{
  "qk_norm": false,
  "beta1": 0.95,
  "max_grad_norm": 2.0,
  "max_seq_len": 1024
}
MLP neurons of a small language model. Each row is named by its layer, matrix (up: input weights) and neuron, and shows model dimensions 16-111. Each number is 128 + 32 x the weight over its row's rms, rounded and kept within 0 to 255.
Before each neuron's rows, "fires after" lists the tokens most often just before its 100 highest values on Wikipedia text that the model never trained on. A number after a token or word is its count.

fires after: "am" 19, "om" 10, "ions" 7, "ir" 5, "ust" 5, " m" 5
L8.up503 [168 154 188 138 124 110 149  61 209  99  76 152 151 104 164 154 122 160 135  76 109 115 107  78 169 147 151  86  90 144 128 101 180 168 160 147 138 100 143 136 110 120 117 110 170 140 116  69  90  90 162  35 165 141 132  91 179  79 104 135 134 123 178 121 104 177 130  58 117 146 177 120  87 170 145 153 104 113 127 201 144 177 169 141 182 173 152 139 133 128 115 105 101 150 129 135]

fires after: "c" 29, "r" 11, "ing" 6, "ro" 6, "ce" 5, "y" 4
L7.up684 [127  95 198 119 118 133 152  71 125 136 202 188 182 149 158 135 117 111 157 115 129 107 116 119  75 177 117 171 149 184  67 106  73 125 101 139 101  80 191 147 101  87  65  99 119 137 127 165  65 142 141  95 155  97 158  73 106 148  89 115 127 109 114 173 116 136 144 181 139 125 172 107 124 120  96 190 147 141 180 147 156 172 128 121 105  88 165 132 108 156 147 121 128 175  98 153]

fires after: "l" 29, "o" 15, "re" 11, "w" 11, "r" 5
L7.up15 [176 152 138 169 133 111  99  76 110  67 120 182 113  83 182 150 119  90 132 140 137 123 182 178 130 135  85  81  99  99 131  82 149 122 149 127 110 112 122  70  96 149  85  84 195 150 162 135  72 125 109  81 113 117 169 147 137 121 142 135  71 200 152 123  93 142 159 110 198 113 145 118 140 182 150 158 136 203 135 149  92 149 120 162 154  95 153  93 136 176 109 220  80  96 109 135]

fires after: "e" 20, "f" 9, "c" 9, "er" 7, "I" 5
L2.up18 [ 90 121 129 139 100 116 105 105  53 194 107 173 154 134 102 118 143 163 135 117  95 155 107 135 111  83  77  85 117 135 130 118 121 142  74 138 130 146 152 145 104 143  70 129 127 126 159 191 175 143  79 149 123 164 188 123 123 145 166 132 162  99 123 138 223 112 127 153 113  77 102 116  88 174 136  78 112 123 123 120 118 167 136 100 164 137  96 104 163  68  82  80 158 184  80 190]

fires after: "f" 36, "e" 12, "h" 8, "w" 7, " y" 5, "t" 4
L8.up726 [122 101 117  93 150 155 113 130  85 241 114 165 125 147 109 130  99 149 132  85 175 115  94 138 124  92 133 135  92 122  98  85 128 141  75 107 105 118 103 188  51  96  74 102 164 117 148 163 191 130 121 156  97  76 118 147 141 106 153 147 137  74 203 187 106 174 123  92  76 178 137  97 155 164  63 115 109 119 191 159 165 137 127 157  82  98 147 165 192 114 134  69 116 115 110  73]

fires after: " " 19, "s" 15, "is" 14, " S" 12, "ers" 11
L7.up423 [114 164 135 114 130  99 192 141  93  84  74 149  97 129  77 188 153 127 161 127  62 101 174 172 128 180  90 111 127 134 136  98 148  41 159 126 126 166 129  88 130 166 151 185 125  54 116 124  72  99  99 150 196 129 108 142 106 111 134 111 158 103  73  76 110 130 118 146 102 120 189 133 134 154 146 143 127  57 121 170  61 130 159  83 131 141 116 204 131  96 124 116 159 149  85 151]

fires after: "r" 22, "o" 9, " C" 8, " pro" 7, " c" 5, "h" 5
L8.up539 [139 114 128  90 144 140 135  35 207 102 115 130 131 134 111 139 152  97 124 189 146 106 145 161 126 164 161 122  86 159  70  73 103  80 196 166 148 109 108 102 152 160 149 132 119 125 142 108 153  96 102  41 141  76 146 126 154 170 124 163 126 127 121 101  85 140  85 119 126 132 141 169 150 121 133 171 101 107 180 139 135 103 163  56 144 168  97 136 146 197 111 126 138 153 168 139]

fires after: "it" 21, " " 21, "ic" 8, "or" 5, "." 4, "s" 4
L7.up403 [121 152  91 172 120 163 135 200 151 151  92 101  69  84  48 140 105 122 152 156 152  73 113 139 152 101  89 176 159 132 115 155 156  86 159 120  88  91  96  88 144 149 153 187 102 148 112 172 104 149 142 113 189  98 184 103 145  86 126 156 102 143  77 102 129  77 109 102 111  92 174 115 129 144 119 101  77 149 132 110 119 180 193 105 177 116 106 172 179 171 153  69  81  79  94 123]

fires after: " " 60, " |" 10, "g" 4
L8.up662 [151 191 121 138 109 185 101 108 122  74 156 163 161 124  83 103  86 171 155 134 143 159 139  98 118 201 171 165  82 130 156 173 101  62  96  49 164 161 181 112 115 117 151 100 100 165 143 142 151  95  60 111 104 162  81  64  88 148  68 180 107  95  82 188 132 127  95 142  83  79 129 100 131 127 159 143 154 133 157 147 129 116 142 136  95 137 153 140 113 101 178 132 127 185  75 138]

fires after: " M" 28, "l" 16, " B" 11, "r" 5, " " 5
L3.up554 [156 157 122 117 131 109 135 115 118  62 128  63  96 107 120 156  35  91 119 125 111 159 119 103 120 192 159 168  85 187 198 178  84 133  93 144 112 105 147 132 108 134 106 134  98 125 159 150 141 116 132 187 141 115  69 164 148 121  87 185 151 134 117 148 183 146 104  96 130 112 150  61 140  60 105 120 129 163 129 169 135 160  50 118  58 170 122 181 188 151 114 143 123 135 147 146]

fires after: "l" 26, "ol" 19, "r" 12, "g" 7, "o" 5, " G" 5
L8.up409 [145 130 137 164 190 135 160  64 170 112 125 138 165  72 147 182 169 115 105 132 127 156 183 164 136 150  97 119 146 141  61 147 126 115 148 118  99 151  84 124 152 135 123 168 128 116 136  81 163  75 156  75  90 152 129 112 129 171 123 172 183 187 164 133  79 180  54 126 122 162 233  89 121 122 128 122 155 179  88  93  95  92 150 129  54 136 121 124 102 165 119 140  89  96 202  94]

fires after: "r" 78, " St" 6
L3.up563 [200 164 147 119 123 127 120 127 101  82 130  93 155 122 152 149  87 127  78 181 108 172 120  77 132 200 159 112 125 156 139 153 120  96 118 134 104 114 169 160 100 139 109  96 129 119 132 186 126 103 129 167 108  87  97  75 135  86  79 131 100 129 121 152 146 142 164 146 111 190 164 143  69  97 134 110 135 151 159 201 153 146 114  82 153 108 129 189 122 158 135 181 110 124 113 215]

fires after: " d" 40, " m" 15, "er" 6, "y" 6
L7.up763 [ 77 108 153 124 147  98 131 136 105 174 103 134 203 109 108  90  82 113 150 137 149 136  76 114 155 109 125 131 127  81 211 153 127 139 163 160 150  78 138 206 103 110 134 147 149 113 119 126 136 130  84 131 139 122  80  96 186  90 129 104 144 133 138 108 118 124  81 124  99 188 135 170 119 177 155  98 147 107 116 109 126 102 137  99 175 124 176 119 132 172 110 107 107 152 111 114]